{
  "num_hidden_layers": 11,
  "num_key_value_heads": 5,
  "positions": "rope",
  "init_std_qkv": 0.051,
  "init_std_o": 0.0633,
  "init_std_up": 0.073,
  "learning_rate": 0.00549,
  "lr_head": 0.00828,
  "max_grad_norm": 2.0,
  "warmup_steps": 200,
  "decay_fraction": 1.0,
  "decay_shape": "linear",
  "max_steps": 6556
}
MLP neurons of a small language model. Each row is named by its layer, matrix (gate and up: input weights) and neuron, and shows model dimensions 64-127. Each number is 200 + 20 x the weight over its row's rms, rounded and kept within 0 to 999. A neuron's up and down rows have the sign that makes its largest values positive.
After each neuron's rows, "fires on" lists the tokens most often at its 100 highest values on Wikipedia text that the model never trained on. A number after a token or word is its count.

L3.gate259,245,239,215,190,182,181,193,180,175,206,203,201,205,194,234,189,240,202,196,206,176,223,222,198,201,196,168,213,197,202,202,215,205,197,181,209,185,225,175,195,209,207,210,172,212,211,163,187,242,199,165,187,187,194,229,187,181,207,249,227,207,183,225,183
L3.up259,207,233,209,197,202,198,224,230,200,174,209,195,161,181,244,185,185,159,220,228,195,172,200,217,190,243,216,191,224,224,200,229,203,206,194,204,232,212,179,166,180,216,269,204,188,192,217,190,195,185,212,205,195,217,170,211,199,155,186,225,200,191,178,226
fires on: " voc" 14, "ag" 9, "te" 8, "ut" 8, "ric" 7, "is" 7

L3.gate395,217,206,172,211,233,209,212,203,198,211,222,218,219,213,231,227,187,207,230,190,191,176,205,219,203,238,215,196,232,195,217,213,183,180,187,184,170,235,173,201,203,177,203,235,194,226,211,212,193,177,211,231,222,207,204,198,208,186,200,207,169,219,182,223
L3.up395,209,205,170,205,220,224,201,213,205,184,225,217,187,199,198,186,229,203,169,210,185,198,184,186,209,194,190,177,179,191,213,198,172,191,261,190,187,195,249,221,197,166,216,218,188,198,212,232,211,185,206,198,202,206,203,208,203,228,198,222,198,205,170,222
fires on: "op" 34, "ir" 18, "up" 12, "ut" 6, "it" 5

L3.gate496,216,204,178,176,203,191,180,179,250,220,183,208,210,159,223,187,214,180,170,200,202,214,200,182,218,198,229,164,212,200,190,216,231,167,212,171,210,219,188,167,205,207,205,193,214,163,209,171,182,198,201,173,190,251,165,200,203,157,181,250,214,205,207,208
L3.up496,209,190,209,191,154,186,214,192,250,175,177,201,208,185,158,198,158,189,189,191,199,179,185,179,194,236,212,216,222,187,201,225,235,161,202,214,196,199,186,187,180,187,217,198,177,203,192,209,176,201,219,196,247,226,192,232,179,176,217,186,216,182,233,185
fires on: "ail" 23, " large" 12, " near" 12, "il" 12, "at" 9, "t" 6

L2.gate275,156,225,196,170,180,219,213,214,178,200,171,213,193,184,219,187,213,195,197,167,194,217,204,222,206,180,213,186,225,194,236,197,185,211,198,185,204,186,160,185,195,167,227,207,234,187,224,172,211,179,218,162,205,205,210,225,214,197,215,214,200,196,176,209
L2.up275,203,206,226,167,185,178,214,199,203,235,177,195,201,222,209,183,201,178,207,211,201,165,150,204,193,215,210,210,208,189,222,227,189,238,236,220,248,186,200,184,205,180,205,239,211,193,204,179,196,193,170,145,202,193,222,208,174,222,192,168,192,212,210,202
fires on: ":" 63, "." 26, " |" 4

L4.gate31,176,206,212,157,189,216,210,221,189,194,201,224,194,187,189,170,239,187,197,204,190,183,227,190,185,167,222,198,181,178,191,182,212,226,193,197,142,202,199,212,184,211,218,216,204,187,186,196,212,175,209,192,167,183,217,215,215,194,192,179,185,205,235,211
L4.up31,206,232,198,189,204,179,211,225,191,222,200,215,219,214,219,219,215,184,201,186,216,191,179,200,221,180,209,225,215,197,200,200,217,221,205,207,204,182,153,194,212,210,163,213,178,179,192,176,197,163,174,219,182,227,204,225,200,201,188,176,208,188,217,227
fires on: "," 43, ":" 17, "/" 12, " |" 8, "-" 7, " -" 4

L3.gate619,186,171,224,212,236,209,174,226,171,230,197,207,199,210,219,178,225,214,208,265,145,197,191,214,210,187,211,190,197,184,205,216,220,164,198,218,208,194,213,238,184,165,210,191,188,225,222,199,203,208,215,205,198,205,201,221,190,200,184,201,187,235,158,207
L3.up619,205,221,184,176,211,191,201,213,174,200,194,172,194,213,233,201,203,199,198,217,181,196,239,203,213,208,199,200,154,210,223,201,171,196,252,160,211,206,214,214,171,182,224,183,203,156,219,201,189,202,163,182,192,205,197,216,202,234,194,196,178,173,193,202
fires on: "and" 60, "ign" 7, "ile" 5, "se" 4

L3.gate92,242,200,235,184,181,198,202,189,173,220,200,213,175,227,222,219,179,208,196,175,234,175,199,188,199,203,191,190,207,234,208,166,221,181,177,182,209,203,211,225,210,207,201,214,191,213,214,202,204,196,237,241,242,202,184,200,237,227,234,161,196,192,210,185
L3.up92,223,181,216,186,191,188,224,216,206,203,163,185,175,169,195,226,207,199,191,169,228,210,213,198,201,135,197,234,214,231,203,219,196,193,166,231,203,187,192,180,152,211,210,242,206,188,226,191,207,168,202,215,187,209,231,184,228,211,204,206,227,202,174,191
fires on: "el" 12, "ble" 11, "ul" 10, "all" 9, "ly" 8, "ap" 7

L2.gate24,195,190,198,205,161,174,170,198,207,204,172,207,201,182,174,242,222,211,172,207,213,176,200,194,175,161,236,181,242,180,210,211,187,194,209,207,215,176,227,186,195,208,195,190,163,162,211,197,174,190,185,148,210,211,211,189,199,199,181,220,217,212,220,185
L2.up24,211,173,197,182,207,160,184,195,234,163,167,209,222,184,213,199,188,206,201,175,182,196,234,209,176,189,189,209,212,190,192,176,208,181,202,186,197,211,217,205,171,225,220,178,196,201,198,196,172,199,177,172,213,220,186,201,168,189,210,194,165,223,189,176
fires on: "\n" 64, "il" 11

L4.gate445,214,153,221,187,193,216,201,206,229,201,204,190,168,200,236,221,240,196,174,224,214,218,162,210,185,203,218,170,208,193,212,201,216,190,221,200,167,208,184,213,233,201,207,201,236,198,195,199,207,222,190,215,202,205,197,210,182,221,215,234,167,192,200,205
L4.up445,217,194,195,191,210,200,202,184,183,173,203,218,183,206,201,196,246,205,214,215,198,214,193,221,190,181,206,192,196,190,197,173,160,199,204,214,214,205,229,201,219,165,194,193,207,170,180,188,225,226,207,218,155,220,205,227,206,227,194,163,197,199,216,199
fires on: " |" 33, " " 18, "On" 13, "ad" 10, ";" 6, "-" 4

L2.gate39,181,192,193,198,187,180,196,251,205,203,186,209,192,197,168,189,203,237,195,194,189,200,192,188,179,188,208,182,223,198,193,211,207,216,186,211,158,183,209,185,206,216,200,210,213,185,182,184,186,247,199,208,225,204,157,202,175,200,201,210,182,189,197,222
L2.up39,179,201,204,231,177,179,166,236,199,185,191,170,207,208,200,210,178,200,194,193,192,189,190,190,183,157,156,209,223,217,188,191,197,204,217,201,201,212,205,193,200,208,198,219,221,207,201,221,177,222,192,187,218,241,206,196,174,157,172,182,160,195,195,206
fires on: "\n" 30, "ly" 9, "or" 8, "ot" 6, " by" 5

L2.gate575,198,190,217,189,196,220,225,219,189,238,197,199,206,200,236,216,229,207,193,191,216,221,206,189,228,211,167,212,187,246,228,233,199,194,184,243,217,183,203,207,203,194,192,196,210,213,228,197,194,182,210,227,155,189,237,174,195,225,197,229,185,201,231,190
L2.up575,195,197,181,186,231,202,212,177,201,180,222,233,189,210,221,194,183,183,217,217,205,213,198,204,205,204,199,183,200,218,197,206,228,162,227,169,211,206,175,187,197,174,201,188,239,215,243,219,178,192,180,199,216,214,190,199,179,183,238,210,168,196,203,186
fires on: "it" 23, "is" 22, "." 10, "-" 10, " sit" 6, "ag" 6

L3.gate183,215,214,197,198,202,189,207,216,216,211,233,217,175,191,237,239,183,177,229,186,219,185,197,208,187,210,219,187,165,207,180,188,202,205,161,193,235,172,213,235,203,223,222,231,216,241,223,249,163,138,202,210,189,169,176,220,196,201,231,220,197,210,176,188
L3.up183,221,180,226,233,212,161,173,200,185,166,221,208,203,208,216,165,220,199,189,196,198,213,173,193,180,170,195,224,219,202,181,215,197,209,208,168,227,234,178,237,207,184,201,209,193,184,211,202,175,172,190,224,196,206,223,201,190,213,224,225,232,220,158,213
fires on: "all" 16, "ap" 13, "ter" 9, "arm" 8, "el" 7, "s" 6

L2.gate88,202,236,196,211,208,194,228,198,165,165,222,228,219,221,194,227,205,184,228,204,233,189,227,201,188,226,226,207,201,216,196,233,172,204,172,211,149,233,200,182,225,210,174,220,199,199,253,228,191,173,201,189,217,188,188,171,216,185,229,208,200,212,151,208
L2.up88,191,224,207,223,199,176,212,198,237,169,193,217,213,235,214,201,187,211,154,237,200,195,201,201,205,176,227,199,172,228,202,192,185,177,210,204,212,217,208,157,169,205,204,221,185,234,222,204,224,170,195,183,204,204,195,199,210,223,209,232,168,195,176,201
fires on: "op" 20, "ap" 19, "ec" 10, "up" 8, " res" 8

L4.gate610,203,221,193,175,176,189,228,191,198,201,227,195,186,194,202,176,213,183,221,183,187,185,216,189,189,203,216,175,166,187,223,170,207,224,210,249,200,190,193,179,169,191,207,184,208,201,228,198,229,195,181,177,214,201,176,190,209,195,249,197,197,182,211,203
L4.up610,209,214,204,187,237,186,196,198,201,149,175,179,197,218,189,211,173,196,206,211,221,175,141,195,239,186,202,190,203,231,223,202,230,199,211,214,227,200,212,180,229,213,251,201,190,203,171,186,231,228,215,223,187,230,183,178,193,216,222,228,178,188,212,187
fires on: "o" 49, "as" 9, "r" 4

L3.gate100,221,187,199,182,169,193,219,233,219,202,207,201,200,189,208,230,179,189,185,235,195,172,189,172,168,221,204,182,140,200,184,180,219,167,218,192,197,186,208,239,244,214,184,169,185,253,155,198,194,199,188,184,212,210,228,208,221,231,218,182,220,190,215,228
L3.up100,172,183,208,208,239,215,193,211,192,186,198,232,191,202,230,221,198,227,206,192,186,226,193,190,201,181,223,169,194,188,189,230,163,227,166,201,209,194,203,242,225,191,170,176,214,242,152,205,192,241,188,202,201,213,181,190,215,212,218,192,163,203,243,213
fires on: " |" 35, "ction" 11, "al" 8, "ad" 5, "om" 4

L3.gate348,209,197,223,164,207,185,199,233,199,179,193,202,184,174,242,181,174,197,235,195,196,190,153,196,225,210,202,151,219,215,186,190,199,206,185,192,179,182,200,185,195,186,187,201,185,197,212,189,236,181,231,162,215,207,196,207,199,161,217,192,220,199,143,185
L3.up348,198,203,187,177,177,199,204,214,235,171,220,212,163,194,229,211,210,151,192,226,232,194,178,188,222,222,207,154,184,193,192,178,178,214,197,223,190,202,179,197,252,207,220,184,225,221,225,196,220,186,236,226,175,218,208,181,175,191,205,209,219,220,188,207
fires on: " X" 18, "iz" 12, "ft" 10, "ode" 7, "X" 7, " -" 6

L3.gate319,180,194,200,190,181,201,218,244,227,207,218,212,193,216,219,235,215,216,211,207,204,214,207,197,171,200,218,194,223,205,227,214,223,233,199,214,224,188,210,186,202,220,204,195,190,212,231,232,198,245,203,181,231,181,224,201,231,215,234,229,200,224,206,198
L3.up319,169,222,195,220,173,232,163,199,190,172,191,176,218,214,201,182,203,178,218,215,201,224,205,169,202,195,201,221,187,212,191,199,236,161,218,172,203,220,242,184,165,172,176,196,219,187,160,196,210,197,198,179,217,176,202,167,189,236,187,206,200,237,206,222
fires on: " " 25, "s" 15, " (" 11, "ess" 9, " res" 6, " poss" 6

L3.gate101,174,234,197,188,197,210,188,194,184,199,230,215,202,187,201,191,204,157,205,177,207,201,210,205,196,178,182,171,213,207,217,194,223,229,199,206,229,193,188,206,204,180,181,186,190,238,258,176,207,213,184,206,218,190,166,155,192,180,223,238,191,208,186,209
L3.up101,194,238,199,184,218,203,173,210,194,169,172,189,195,178,192,195,226,192,195,225,205,231,180,207,224,175,213,192,241,183,200,186,206,205,173,193,202,193,212,222,196,192,181,209,208,218,209,191,191,235,180,202,192,169,153,201,194,187,212,201,192,191,234,191
fires on: "r" 39, "as" 14, "s" 8, " such" 7, "D" 6, "et" 5

L4.gate260,201,196,213,193,187,191,197,191,211,210,206,196,197,214,218,155,224,188,195,215,188,194,201,208,222,215,196,194,238,179,200,202,198,191,188,171,240,200,196,208,189,200,201,202,201,241,250,170,219,212,180,223,211,214,175,191,219,205,159,179,205,186,179,184
L4.up260,189,222,202,195,191,193,166,197,197,210,160,232,194,203,196,211,199,174,200,217,180,238,169,220,191,221,207,191,218,225,212,210,187,212,182,207,238,198,199,204,191,200,201,201,194,187,219,195,180,199,197,190,226,199,220,232,208,168,209,215,170,216,164,199
fires on: "s" 38, "on" 21, "as" 11, "ops" 7, "ts" 5

L3.gate613,202,211,187,188,169,200,161,235,214,190,184,218,235,177,209,216,207,182,224,191,224,178,201,211,208,213,168,215,196,211,199,197,241,206,197,258,179,205,210,199,187,188,147,195,186,189,188,213,173,198,188,200,216,193,223,173,213,145,209,239,178,206,194,154
L3.up613,197,213,197,195,199,191,197,188,219,206,183,213,202,187,182,227,181,171,235,206,208,219,171,180,197,199,199,206,197,198,184,209,212,180,230,203,200,196,193,210,219,216,175,175,197,175,169,184,174,168,206,197,188,169,180,215,189,222,177,224,235,175,161,211
fires on: "=" 17, "s" 14, "k" 12, "n" 9, "y" 9, "on" 5

L2.gate231,218,215,199,204,213,194,182,247,171,206,208,193,197,210,200,191,222,190,218,164,240,183,204,190,188,183,195,174,173,228,183,236,232,229,183,188,209,206,206,203,231,184,167,225,173,207,216,223,198,170,178,191,209,204,203,198,216,191,194,186,193,187,207,213
L2.up231,192,168,181,247,171,216,229,170,208,204,166,235,210,193,167,180,209,198,211,246,229,201,217,196,211,206,180,190,221,204,183,186,219,196,198,226,201,192,176,193,156,229,173,221,178,190,205,190,226,191,190,217,191,198,195,241,219,188,179,202,206,180,168,207
fires on: "p" 25, "l" 19, "k" 17, "s" 10, "d" 9, "h" 5